config = dict(
    num_hidden_layers=10,
    num_key_value_heads=2,
    rope_theta=10000.0,
    attn_scale=0.102,
    bias='none',
    parallel_block=False,
    init='uniform',
    beta1=0.93,
    lr_head=0.00773,
    decay_shape='sqrt',
    max_seq_len=1024,
)
MLP neurons of a small language model. Each row is named by its layer, matrix (gate and up: input weights) and neuron, and shows model dimensions 0-191. Each number is 128 + 24 x the weight over its row's rms, rounded and kept within 0 to 255. Numbers have three digits each. A neuron's up and down rows have the sign that makes its largest values positive.
After each neuron's rows, "fires on" lists the tokens most often at its 100 highest values on Wikipedia text that the model never trained on.

L3.gate472:164153091096138117150094113133117138179134126111149136115122129132133101115146121115163108126154111135120159090169173090116097111170119132109143063147131174117118103138139103154158111159140134110185114170114132129102100181139100128141128158141126123109121134173104128128129138166129182153115128140122145149118082122112155125121162114112151117124180166151153144160122124107137128158095132113119144098104135111077138124141129101165158211122136157117119081102102140093125125114129125170132144131125138127118131108105148145138062159129126134135160153185150125133129144102141122129
L3.up472:109156096055137118157110094099111150131150072155150142142139132152152141133129154140176123168139110109109142132193171108133122131109132116109146083096144185098130143137146165126122128190144115071147108163154116104125123148121109099150098188094135122112128134162148167113103168158118147158123099123131105149087141130122148117125150122127163147119178144130147118123133093139118167158101163115161116125137141068142145115128162139134121161146126111132090108113136097111097114110136116132106115096130131126103118151122152164136150128129111146120163149134155092130125139099109099124
fires on: " Air", " em", " dis", " f", " on", " 4"

L3.gate257:154136145163109156117131104113126097091170136130099132114132168085158140141149149113162143115106105107106103099113117142114114120172152110171059178130149138133114134151119140139142133065098101107133145129124094137145149089129152123089122095119125104134120126137154154073137161143132129108146124091173147112130153113137124135097141093152091120120126142130127118088162152151066126103143119125167092144134139147124133161109154129086120126129148121139161186170116146149123151125094122155150106126141141177160138173143157145135093149131141120095126135118122107079089137076129118133
L3.up257:096131126151125132077139102168141132144086106103092136137124136118164182136105126156091137152140108126162110133118125155144131099127138114172073174149123139131156143111139106134122142111139099117138100137132144129154176104089102161124121105129103145123142127157120150176102161165138151139102139122201099141103122108102152129098109091133150152208146130130135151124156126161103112125139113175122120160135156148131117139135140138150139124092132138153151085132191122136100096156098107115131173132123134118133175110148129135124094163123122118094097149117105173163129105101154135110
fires on: "ic", " rel", "ilit", " from"

L7.gate254:106140129173127099141131136098133138123120147148162150128122139134119124099108153145123140175128153124128110160076131117111147136133146118139093151116107156135143122143157072124104166142120134115086154142129135113131181120154127135120156115146119118089134109145107087114130167117131116125153063169170102175143110146128061118151138148124139136146162124104120127120152137135142138093157137132122112174163180166149113113113140114152100051100125119131098163167186120153146090145134139116104111132160162140134169135117128141138106126095127141095146118182132130115184109139154116100
L7.up254:090114140118132148137114119137107124123106132117190087118108153141143119142145122107133106124141154144139131128123102107110141138140157157116150066116173100109151168098125101149105086101132090146136147144116174106121138116144131136118131115109103117107106095120155112135124179132152137114168174127075132136131080106113106117113148110118078142113095107134128139133142100160147125117141123100070134128123145101122100138140149131173108110119119206160136123152151136066108147138151136131089116125124162164149104125088120139084128160120147150130088142159147153118076135188158109141
fires on: " s", " sp"

L7.gate45:108126080128080084125107146175141141156104133113169100137135135101150150089109142160130101164089128147123091114109099154101144117139190109107143127143160138167131173131144156102129130112140127077121145103160125191154143130097139166130145112122123123126124151144113114117103169161130145103098102125083183119158134110154181122137134092106142151143121113134123122133175134148126182089131110158098091148132157170143143164117161157128177138144103117123140144094126130118135098147100129111110154165145144136144143138166139170133132121102140115164124123132136098114122143099146112106
L7.up45:128113147159138125142070151144122140146130127160084113108118111131141138141185077117131124131121116078117108110105110110133181105127092134144156155115122121120137109178101109144120152108137144165125120120147137185129103138125118126155123094151169103141098095162165165133150103107111146117107121141101111120167138152167084116117127127078122138147130099115144096164166096123147093127112111154126116107094110137170136129173176132150093145114093127123115127137164117099123146113119087148116130177140110125112111093062101114104138117180103123089121134082117113147147112164122115117
fires on: "."

L7.gate211:130071126143147152118122130115105129116102128142112104190149154145144111079141110100116127121130126125084123162142134099103122115111138162103157113157086129133109124115119147134122143163127152148137126106138095137128148161139090131182100144131114109112098089111148134141145124187160186101109113151124103132100141047152146124111119106130110119151091113097163119170159118105151145128120127121092127081099155136099128126130134098098118166126119130075126142122091125106108103128081132102112150171165106123124129122077102121119179151095121101122095131084131152109118121133134088145
L7.up211:076105145135116104160084152167116099080133127111215107158163111134126133132131142102138153176123112157133124119165114123140140121119117120096152095106153150147108126109151113087148141105114131116122112071108122151101115119150123132150139071147108128161136105133127110144095131158087152115151120158087112190120108105127132122149132117117143091153104122110118086166113127171125123139115120108068122099143119137132111137132102138144123143135108113084094136126082156152126126161108143152132120112139098139116121107108152119110155169132098121164053141093129162127131136087149118122
fires on: ".", ".\""

L3.gate502:091100089116128184173141134151168151104145067141123140095125139142133183138092106141105104108158145195113137119094141140135127144141106160118099125159105135134103090120148110101132147137086104133118158087128125115135127129105131092105138141169196154094138132120106092125129132120164106119137135133058152113133146146103105125113136093153080126123125121171119116083134156129119083103128148080145136142148109130109134108110149086160178135141111114149141133092124164113163121118126130131126141162146131119136152130080119118123096170155139153140117106164138150122124102155136119123
L3.up502:095142125155149117138143153128169115141143120123065137133130144138158125104127137119174112142134117161134178103127151122109156113080142130110113131133149141128137125151140138151112135163133107115160130158136156096088136173106125074136119131120126113158129162145093115100138178124120128126115172151165097145143107141149093092119104148091114114157091126117153164112123131104150115097169118135086108191125146150147115129119125149135176128153106138187127101157130117107153169176184163127100154150143137114115129090166155121099116147110102111134120130099166113122064139088148132135
fires on: ":", ",", "==", " as", " ==="

L2.gate254:110169103160118134124084140135115142110133127097134115122130118128106144134121100128136139166083119124142142085124120157125180113117139099121150123143146093067109153094136121123123146175069107129151143137157131120132050140111110111145109161120153107099093129135089150121114113132111104111109153136099113113114161138116160087136109141145160130141121148143178118122103112088077145101185161090137129087180118126105114149103156163100143095124132110110124138144174161150121108112131154126149133128096122141114092140126113146175149130129150136145132114156117182128107122084142103181
L2.up254:116131136135123124106113158118130151144083097107130116094093105113138143169128113155128145187115126141133173152072132111110159147094100091095114085127118144084084147094158132151066136145129116117120126102147150143135102128124110064148143146158110149111113123137132114129099091102119144106125144136106136073150179173097122092114124139109117119160146139155184118087161118141104129127183129113146132115145124110113151114137121120143093150134141109086134130108145134159112144115145129127137113178071150138115139136118137162159111112131152150151095105151122151120078108098162094145
fires on: ":", " present", " among", " second", " later", " of"

L7.gate271:119099116144154139124117114167168106112132126113138118132104122088136139161133106174106172133096109061142085121136092130092149107165173092165172115161099142153114097114103127124125132109117123113118141141150109073127107143137123140146145140112115094096113090102104107087182119121131117112153144125130090134078109130084092105125117160150144102155091117093113111108136129138126124128091128109120102153141091104155184115135074170103135130109132175112121130107124144117151136177106153147114119136122144113163116149126089133130160114102134143136115172147103143118145169111164135101
L7.up271:109105140152119143144152150100109093093141125113122132089131080123093114117121127158136109108071129088189110113102144118150126110150123154103116155132140100106116158119186143123130172127122105101153113106165111143088118115145075144171152138121117085113125138124147135136124128151101127119117148125167173135113125163133096084144109108181137179130104135108111126145136159119111130167131143161162085133139150140095132106158143129079121110139150114118072168153081114123144129130157093149150116134109132160108112140122148081083137099123111157118105097142127080112152116151134143157
fires on: " g", " pr", " world", " b", " G", " e"

L3.gate478:139126108130114087120190099095150141115159160098117122082148120098176171138084119134132128115127130154156101132168109102105130126134127074122160108163159125092112139141143108126164131136136108072130100109129145132159162127094111136149092139110069124097127108123138165120123156132116061109126113095125153123094128118114143140121109132141151158145174148126138131150109166152115154095152146171111129153150106143094120110111157154120166122171129140066152146124132123102081114119115134163098135099094124144121151155144121156089148137108126141164111106110122137137084120107164122134
L3.up478:070097094138119103139138143119165138187180110095132155121150173136154122126116172131164162120115123145121163130168141150124134134140115130143181105164112094150124128113103137129192098126123137069113106116117141128124138126104108118171111133072118112138121087159091125118143143113162127111092119128148119132073144118136130119132117140100117150091129130147103125156135167119121075130163113138168131116081130133098111161124127121130161178115102115138126152106125150135103151162130140125126089092144185111116143137116112164087101131179150124153095104099133141145141131146146105115
fires on: " tra", " Med", " sur", " Jud", " Sen", " worked"

L2.gate478:103090144144126136078136127113102078126136178157140118127135124140132130115136122118119056119110143157198134132145129111115119124163080094125098145107085106123124112120126112137149126116141145099114155151143120118166105151115132158094085067094120108124089093130115133149075166137164131137118129131104147080091153128116138116078092124105089063117125127139112132118060143136106130118099154119101128099146134122123119184128163125148160101133128131122150113120176108130096106117153155145107107117116148122154154112133117146090131136115149112131109096088156145122099148138135143126
L2.up478:136128163113151143106114150139134056110126159121086120147110139104114111110091161148136126119155135128162131161110148106111125112143131069133106134138079067127109092115114179150133136161152178130128140132113152155143134096094142127108104133102164121124098120133155145118097117133114154149167156175131156110113122106110092107114122137100100111094123101098158115136104106128161181104107179113156138118153175130131136139160133107125114167156136126105095101112172105078084145156133137134107104155132113147093136126140152144122083149110151163152097107101131093153156115138129134125
fires on: ".", " be", " They", " You"

L7.gate377:131093120132137149163109133128130163133096141115121102174184096118134139136147123102157104098123141124106114115125098164138136168162173131120170083106118145100104129117108091127119130142108154118148093118131098132122103112132119123135149142125090125103111143114147070159122162149133141127151117142069143173115161122124143159147116096065155112146082140114133119149174134164162133095131128113125142178110150136099099138130098153142164167147115138114145122130090120132147137121146137152074130142131130113130105075066171155140131165118117134167138123110139132152146151119080103174
L7.up377:105153108131127112135105151100083143121112147136124092162140076116106090142117117106132114100161080139177064103151145165145119146134141152136141113115156172138111154122094118088146157151124140121124135088163138098118147130148088115163171166095106149081152129060149144117112155147138119114137171141108117181126119089120136088137093090085135124155123112105113102127124155146146133114083138168112111145110144103141092146171126126112124098167119138131131129136124145141123134092144137136120137125156138084114106131120125082092101136107112103111085134131136097157139152122128113169
fires on: ".", " to"

L2.gate72:116108155150145163117132157126096118103116116164133118112141135072128154123130124145112122131106141152132119134089080123122084121148130129103146073112095109116125150154127146124130114099125135145145156149162136131151171120135089177121088117152117147140173123123164113153089166103148142119108127152131127170095122149131127146156098150108111097120088160114115128140117108163126115106112116127134099132172170161101180126120155185161151129169168168137102146128150111135187116111138139133155099152123124119106110113133130174131140113042141111083125170165124141115117113142117102110
L2.up72:117107137134089093113147159119098157092106101158125149131127135076140154115148114151124126116128137149129147130112077128143093112163130117120147123109121134100125145138151132119105137100139123163164135165149164160134139112142103142139089131199098153131163128087135115141082162131137129146099100163104133110135154133098115094139107148093085143143122166121108125134112114175143116125115097133127130150139118153070171143131136136138134142225178119160093131146134106130143123130153129140163099159131107133120157105135129195140097087110125131079119157146119098162134138125100125147
fires on: ".", "od", "urn"

L2.gate459:136141123159112153104142165127100119173097115103109112145163145106101127142151146125161103154112165125126104158124133106112127125146128118116128166156112125123139093138116129144099148090146166146148082154118139160132161080147134113113125149120142097151127153097117113089111149151182166138127107120131175175138156111152106159121097119098144130140080097093114148136121132158113132136130119109128132157125125147115119096144148113099074095127175141072095113133102118136111120118122156148091160149196123130102138105134083122093156133119096142080092096144104120150165183107102136132
L2.up459:117155128108146088139153140166095175130130176094129156134100102135155087133129158136088146121146111115152130145160116138154158144164101150109133108095146091108142157099112101120140151134178149106134116114106117167127150128126143125151158104130129138132136079083196102133103134118103095160106089123118117131144155139086135111152116137126119107145111120141157142152126163127142124108129110123159100141084173124172135170157148142141168107137144143140128163163136110202134136140131129163114124124083102132145117076140176163133123172125091130127098098109137118117116140150136167149
fires on: ".", "ed"

L7.gate96:137155108127148152122102152101150124110100143125122116153113097109131110156100144111098148103113176155140102129121115135125137128142151091128109103092163121105130146101112123133132154117101176138177095098118148136123159119154064081168114146088125153108135160103093088118133135130113133129099122096146098113117134150137129157153118102160091136161131140111144113154164195101138133104142141150128150160090123153134094100108122147119124110118108178124121176114151128108143119121123190192128156151126098124135123108090130134127114136085099140127075157156178171107128102135102110142
L7.up96:137121180098120139099101151100144080131130099147101126130143144103108148128126101144136130140100116154150111114142106140117141135121138130100138102140172117105112160137135124160122119158148134117163139132116129120093123116178086095153146132145137113128100125138141133129124176129134136140172190143120108140123099119116132098180134081044132142086173148137119154166157135080114125082132104128107161149127165153100105148100115152146168081162157124087114149110108140102144112091111143125143155151138095141153161170134105094130114154103127148114072134114132121096137102152109102140
fires on: " to", "After", " began", "on", " later"

L2.gate35:134141105070150150200161117100106171136138167176137139170145112151157143113123142107103095160085117120135090111095147168104089154141105194136110130136141123114119140146138167113123134098148103140128125147127130095111124118144143083098144119108173130103132130133128162171162140095130164101098140150147119139130105177142168117122136146135140110153139154148130120179152104124140100134106164122140088128125096146133112138104104123143101123112139129115102141148125123131146116088155114075106105101149123109153093157120120100169082141147111153113108085152132100163090113127134130130
L2.up35:154140090116122107154131114133127148134122165107088143166117126123177094146128124135156096155146167130106116105146098159123112124124151122149160156156154091105136151116140092113122145137161076137133087129083118092134165106160147122134095133140119123136117167118131123194072163138085139147113128151142087165107074114146156148129134150135144112144146145154066134104134137145145135131144126124165112129123124144158110107123120160120124183127108142104150150111156113093098150108167117083151067122079139077117123126151103125166134164121099139120119123159136111130137114105150104147
fires on: " /", " ex", " by", " not", " girl"

L3.gate231:161149091103153115124094130184128144146114127133112133167115135129138159141143105131130106164160142114112103120114157139101138118144116153085127127101136137143159113117108152155136119130146130144100097150133153149150131119114092121100181107106199156089151116129111105088172112141142121167153132136137152130091154093128143172093109119137140107136100155115125119168150110137131143143122131128117160107131122097109106103143107132132122121085139167136170140113031164106137185137127072121148136083154129146136144138151128155142117160075116090151152101159108120099114116123130100144
L3.up231:124182106121096109092086124148155172110123145125126126117072143145122136119147150147168119205136182148086154099138136175079130117133178094131128157114146166147130161119119114166158100136133108101104129159148133087144103164130117071106152110133161139078123123133137116112105159169121133124116099150143133181101111114153135165121161115163103109099135154119122117132144114141153155179101111125123141125136134147113092153084133142144130121112154134148129099096097142117130156110137093124151123140127114164138155155110175149141137124129103119136157134119134072113154127115123135134
fires on: " ex", " Ex", " em"

L3.gate356:102139115145131148124127081147143120098156107121127160134122132154130140147137138144110167124136150112114091147151136115199096139103157140116115133157111111149113113123130089122160120132136162157112141141140185156157145144085073135120146106151112102126124116145165134132099094152162094128107108168125132102158171095152137168114164134127108132117121165149138101077131081149111146136108103146107128134117161110147141134137142129150097112136109103072189122136153183073160120126116149147126156148137091144149110144075136134123086117131124139102109127088138154095167140121090140096
L3.up356:041131085155116171131115080141100141115129112101132140121148108142124101148100151084098131185098119124122109132110118130152125153108117161110139130149090132111123118129126097082136140163116127138159147099112095147103109120098169152146153082110166089110144134137110077168123068125162114126119116126144172130117119121162138159103129129155118133144170138132153095148119122149104137113114103153095104133111164094154112126175130088121112110143109120121141180094124150117118164105151143142129134091139120140157112140113113089140141128114132083096139125105092150134142149119078161106
fires on: " the", "ar", "ural", "estern", "amil", "em"

L7.gate99:103124116163161161152159112149112133127156149119133145155190134116156114120086121191118181139136135173141136104119155120131122087166124127151125140121137137113128132094106113101106145155110112114141164158149074114143128140116096122155132103143127118167125160113119141113116119096134097145135139149128116147108157099106119065087151124107083135072098109169161097147141158154128122123110120123148123158115154149162135129124094137146138118122130107132092115143142136093167150113112096114123135099088173113119094136138110146123188156080173156107118165108109157139121145125137166087
L7.up99:153134129103160115142117132142147098153140162152130130132136146158127117151098115125147149181126147138075161135138151135149125105111155131147132189123156133114160145114153151133153178124131098130144151149174097094165127072147135135159152155138157164123127118147144108140144121128154160110151123154119127130128163094132157173102151115135165118144116113151178121169122144139133086128148147137145107102144170120121105144127128150148106153130136170122127146164132133110158147156133114080178116183112104160128145167159131131179115179111117182162122151129166130144107142091139178139
fires on: "th", "st", "nd", "rd"

L2.gate36:131145091140180144127125170120136127144106159088175097097133119091142125115133099132139131139125147150111086106096183113159134121147136112158097144111174117119149124092123116124089134125110151160139117110132147133157149117104123124079137135147173138161137127125087126181138117165115108113095134163095157120151129145102131137134176129132121129148143167153125119121122132110148116135109154084105160129119143154153150126144114142157103213103097168128118090098162159092161159190142102120113139111110137151111157140152154131150082114130131104139104135109101149142119182115111142114
L2.up36:103153124101112090123107163115164142120092141116100119132107145143154121132139116133142105147101132126144103094068160147138161132146099134124110138139170155135136169134174130114117141140107114185137143110142135123148185112104137106087129144139168138184136120127122130132088153144125133155103135152108060120086142115113135127118169156158118157145100109191142088182146114103149079116165147131145099105097127160141149128095143127124131178133107152163115126157115073134146155109187082114150110143135098128119135163151157141117106130129114144130093109121128122126105156119132137131
fires on: " qu", " ex", " by", " dis", " \"", " pre"

L2.gate183:093155142122116182175132141116155087117097106107154146123130146138110146140100121190147141158109168073122109140138090131150112124097138151152107152114083093125109103138115098096124172179156131139148152150129141110131162174153124128088149137122131136163126137139081164091129083103113108106121139092103109110116143130169104113171130086162146120160128093136144110117153104127103148151143127158127107156142179131092137129107113188095137131103118100126106118130127154108146149138105136109121175144156137146128102157127126141158117172110130171140170102118129142147132129106113126147
L2.up183:111123151134140118111142139145080155133101099162133128131067131152120149148168126116102106168131135154123111110082146090146154165125121162130089102123163144122092109154067157147131155114174126140142108137114112173092118116109118119128165125100135110124096111086130150143135134173132112114139143145123166121146115136115092100087145147114102155121137163102095119084130118153116112144138114130161122100179152140121134073133106108163106113127177139114160152118164105107124118117121142151095086128111139135134148112080162128118148161150111154119114125169140121166106114146193169116
fires on: "198", " 188", "iss", " 189", " 193", " s"

L3.gate232:149151126085143139131126149128109153154128145144110065093093150132141157115116152162157171120151104172082139139094126157144115095154106142132123110139135101089155100129108131131133132139141127093078109126165097155118086123118153115126153148151090146140113158127154119144172134144154116155127127145165183129137139128150145150154099115133088150124137116179127143124139104126146114133138156165154103134139128096133143181150125118134133146148081091118103145063109102154139185128120096147181135144133136141142126127124128126121102128125182172130135144144157052140134150147147107114
L3.up232:121125157093175113133128167119085148118164155164091061153084148146121100116124131099139149081120163093152133126095116111153110113125092124150118122111107130121106160089119129161125098204146125141113101099153087110122136122131156145130097105128115134108131137116121133151151152127174147147165124146154112188098164080113086126122136093107128105151119120105105118146120116094124117133113131135156108125158125101106092137159122131117122119113141115131127149101155133172107142129107098105109106149098153156103122151142103122136129153116116177105173162190111100120113153128172124133
fires on: ".", "ra", "ear", "ed", " |", "c"

L2.gate173:113125141094118121129177112112114105149139136131132138141138118135122175092085134180118119109144170144194109134079070137097110138115117093122125129120143147117124130125156098159123158105099123144147126126109126125119108116133144184076197117090108139119115145154132119166111145114135142125125093101132110142103138089110140125139088096119131125115127136151109117096101137148098085162132106083121109157153140138113169117120102156146121160088176135109144154104113116122127113131100153165066136120118136102097127150111117154125122157121141157125133101181138110149146168155153189141
L2.up173:115075144122131131100099147119122148067109102124129161085084144149133117159153125136121171094141116153137135169149126151114113129087090153113149125156107155192092085104135130151114103116111164127127122126123083102107135112137077109134125138167104151164113102122121098107159098113124110110207151146094160112138120086139138124144109144152114132096135122096152135133158145146141128121109103101108108133135119117103083162140176127142100082094153123153128146123139137157137139094125159132119159100132118119141110113124118144148130146131110088157124130075103115073168104131157140126
fires on: "ron", " Off", "off", " Order", " Summer", " June"

L7.gate25:119131127098112186112098152117087144076135118077095123127103130105160120147111176135150156104128125129109137105108127099147142116117146164133100159155092133159159121134101126150114113118149117155167123101157121148144163136174100130145131144125135155110143088117128156102156134156162113111138195134137184100079117111115127115189148155153129103119120157165151161174163130136130126146162148120167126096146086146099139160160140106132155140145181123144147095130131094114151129144133109148101146129122142102116132142106145147107147186151118156135112122137147167139123164105115146111
L7.up25:148145128136135114135127160096084151114148106135096136165167174078160150141125141129121121110085100121106179129114097074118143101113147139133126127121090109111193124130114137140152180116120119115125133151116129157129112096145111088160125128143130101143149137111135195149106123142160163152106147113118175121101077133148130129150141164112140144117149129105142108121137091145114111155119167120135122139148120150183139099166161138066083167172124122115141120137176129153154105100152131108103138150105140150098142124149118099170151161117107140112138163136152117172141139151105144131
fires on: " (", ":", "y", " No", "is", "ra"

L7.gate65:074175125167137129091138143143122113079105145141134134127114109103126149120134127127141164106107127134099082151114149178140115112149168093120121140120140058147114090120107121119118133140108141149155106101116148140094097120104105130122123107141105149110117141058139126108178188132163113113123174120128113135093093136170122087123149145137104101129087138109111124095149151127155170142115112105106146118157153123124140173118142159081152115088159135116095144160139105134112151130128159181065126177074118106142130106114138140134121114089144145129122113123111139124120137139144109114
L7.up65:083097138132119142170137093165092146110107137148139151116138151107100115136121060141135115122136136145176171101138161125156080118124113130120193144126144116101142125142187105102158168135122135119150121106130119170125091104114153139155097099130141142158158110075098130144170173129106151108130148143092127135127124171140148111154128106127107099145142147103105140134092096152111139108124086136155168139156127101109127138095142140113141111118144115139124182141111083121113144131111177137094119158109131156138114130118138088111100160119117177104143110158124083130177128136133102103
fires on: " w", " pr", " s", " pri", " th", " b"

L3.gate144:097129136114117135112113146178117149167138114128149156135143088154094113114138113139147184137130141124131146100129155142088095163117131121127098150154145097122121142122159137108130112105120080130091091174126099100126089145153131109120097095141114136118130074149081127101136147142157131135169142149164084163098181130098130099112150116102097093141121087104168116117140123098148114141126077168094140094141116145134154167127133154165140141132134128100148149100135112192096139129127160132113129146143086127105123145118144091137162104202131154129146164134122135133137167138140115136
L3.up144:110160150147137146124121174131119153136143130119137117109094074144173104115140107156113119106147163106104116108094133171138132122101092138119111093098098111124130126127089120194074107138109134087166131150163141117104149133110146128100124160103123128127117152140067153149135168174155155155116134141135061131106151166139143102101093074132146127181161131153114101110122108118120129153125106134145153140144114160131132167119142147146130103142156108088146099143121121107116128109142099131159092103149089147165117149072108098135145135151134139073127164153127123155133126105126119123
fires on: " t", " ", " 16", " Chinese", "ut", " on"

L7.gate165:098120145137136166106125109150093104119116147136073158085141112114117119134133120121084130147119124099096126126103053089137131149109142131149101092129159108175116111113158129130170122118139117154134120161088136112095163129118149117095153144152142124105110090170109106126160162135160125092163110132161139135101169082124141109152122091121104082158165073139093139132132148125143149139129098101120149141156142143135153098145146100153136113118168140097151144136142163078192148167126131101152101139117124146092135131122102131165103141172168096141137104108130121138122135113107134126
L7.up165:139113133133139139132134137087162089138157121138051128109093107101132143145132131140095132103109106123120077183142098054122126136114162102156143132123159101145103149110147157126154139120156129172123125120094148136085167117119158120104124148117129156095113143175146075109131151135133142118162132087150169159102127126146137105150078065137143100111187119108126113152169123110141127126105139132113141140173105131124127110131140147145102108160154137123123144127156124069149116126119170070175110122135108100151116122140117123146105150152132119136146110128162121109105088121129127122
fires on: "y", "ri", "ry", "Y", "ro", "le"

L2.gate454:131131136116116137121129151098107131169138120089105102156110147121122084117092169143111122134102114135174102122137122148113121099153163070159122107107129136139140143156136176129106093141163065141137113104148092138145153124099147110143133099098059133142105123109144081103094147123136152132093135143132128135097160123119120149150112139135160133127129162110125146128072149164112105120134124154140197164096106084168104125168131134113137112120135100144097157143131093152108137139149134155111161160080105132109141102149098127072074096156136149121123125163161113126143133115126125152
L2.up454:118148094145138118112148132127090149166087098147129099153139153104144104135132150159118087120135101122090128122118129129135127122174115150143110105160155134127120158124106095107141133151134139128165111138144129145171153141146152111150166063099109163171147120130129131149147160116082139156147119128121119146133123155143125173143162137140138123094111133127103135158078111146105134157125121078150175107165162144095148094124156119113154144125170128139146128135143145150133128158086161161100128085148099118090101169211106151153140121139121119156142114125185175131167109112149128140
fires on: "ed", "ing", "g", "we", "ept"

L2.gate510:130109154083138143157113111143117098093147089106153122155146117092136169100141111164119155109103154175088106095116115130128121122133184132137111095102150141161137116146168111111104159127087117100187150104154109109125106097121104090180123116119160165108109143126136150102158118131118112139149155111111100177117158154108136123096116070105136076131161148085142104143153127129088117134116112146152060112127117159117147157112101138131129135111142157125107133128140131118140099145137145153100107110108157150124132152150172114120104111142124189142106110146123110134123142112170095101
L2.up510:113137158154125115134134099161129091112158136110101114171153129156131143111101133140145145105158165129108131137110120126137101118108116117153147098144161141126124127134167092141086159114120118099175095137147104053137110165085102091169107089117131171117106172163127105132115120112132124172170144093151071139153146116154100129144120105092122102123137127086180110092109106120106137127139124120096095142125122135091130120139094108112153117099132139135164117143134117114107129127122076089182154118110128121136160139131174106150156144095113137119116058142161116125097131136141127107
fires on: "th", " to", ":"

L7.gate470:161114114119136125121101098130154170132117130132103165095144132139130143132097117162138109141078144128114089133116111134106148095119113107113131115145141092129136148130113155102143102139110102130149107094166155101143147123071129136163156148143104118105092135147093140102134115151120133116136086120147156106077130099142085115132164157155147170156105114139135152082193096115151104153107165169137135160152144150177096072117162129132117123148170147138153139100142089121177120139151145143114166170131127130104137080132119152154144120123124091170158149115121116154161139094122166144
L7.up470:157139136146170136113104119116111077122191139137135130103107164140155153145113110114104123119127131110126137124151128133129116193116143179108140134157088166098078140151146123135126128120131158111140135075104093157116140160137113159129086084186135124134131144125125111151108103129143121104106099136089110130154122159071113143075167122171112121108118113078165139112098157136168124143122130110145084121141123079143143107140120141106120178143126160148093160140098120132145138122137126121137118126167159128137129142112185098127114157147157072090128101119140119128159135133091128112
fires on: ".", " though", "ol", " est", " h"

L2.gate283:124114131122121133112129133134102160154128132162124120153081069162126103143108118116179133116145188107109138155124150151146132128123146098141140085161079172123164105127130090140096115129094098116162111128154124109131110104107123089128077159143106115116145092123130130130129135126162103094130116151163096125088135143135134118150133130088116113148141127125105158104130134179171147142094097081138183148052122119119164154114135146150088093156111152095137137100112100110096149109139130140101095142150116149154137189085129127168146136124159116122120112127118133125105136140128132171
L2.up283:119170123151131100110133112104102174127135148120145140171116040149118089133126129095157131146112172111107142152137141134170123132127127091134110103146105160125142129128130097157143152135132097139113120121144119088108121131104134100133083124123121155123179112100124166156080162139117093148157154127118104118084109137125118077133094089112114098197153136147131119102102149165163153137135103132109153145077113131116148137110154139118128155110157145117150138121137113152085178085134168141090122125128098150122109165097144125165140112132154145116135111129138164068118135116161146131
fires on: " t", " 18", " on", " in", "18", " Democratic"

L2.gate438:133201106124125192143121113148144120167136157134129144122148156177147131067115109134130125131105109140122146169086128131147122115090133138087125150136167131125078150105126128138126126145126108110165160130148113133154134120122097155133112113110162155133119109122130094150132132123188160095138128107101148110152168072149102075121119131166103122159107094124105134145128090142127112132147134130113150114148148087122111066155091122122113090120112128148112142058102115144138084139115123134124130144114133064128090121091102150117124120139131132088125131108125138142173144125083137100
L2.up438:121101138110126111112129111129102121128125129116103147136079147152101134168169159098110127088122090074144120147157130126161102164152133108075134127120076094150111142110089140123084101108154106147090095092107145100132121149128152126104132073109117117153142097127145117081122132177123148112116102118104131134139131158098132120143131112141102110151133114128146124122155156111157156134117102104154133187146081131164127142155151146160144151148113138124119128143140107090109119139147146140127161136092116134144160095134171190114130121164130093150093109130145123077079071168139118124
fires on: "."

L3.gate396:151135111137113166139100129158122144159141145082120143120185144117150121125142168143152143129114117152068141137130141090096096128133157147109110127118125136126095128123133106114138147136134173103146149143127130075121138160161133109160110146117112152161133136153100132146117133187133142185143163165105097088116128089140122131139139063132129126115133152096113108155131149130097121134143140106117149157134082116083092166149155119162102141132122106140111118105081129098152134084117123169123154095152131125089168145101109120129188133106102121173091148116173124110175155123123098123
L3.up396:145138105138113132140156146162119127138124123099126108145142135135091114141086100117074119135170148118122156187100136084105077132088162163144129149112129136140135134140142123132156152159109120160115107131093104094146151141151138139164187147115108159131118130120115114118156114103131122124167172128117150136140134124117176126161157161137137139126104108116176071118173128102111111148159165135144100128132131126110085122104096151110070152118109117131164168148117130106160142161114151132113124143122138154113112115183095149136136112135138119162131151142129104083142124144198095072
fires on: ":", " No", "rug", " is", "ther", "fl"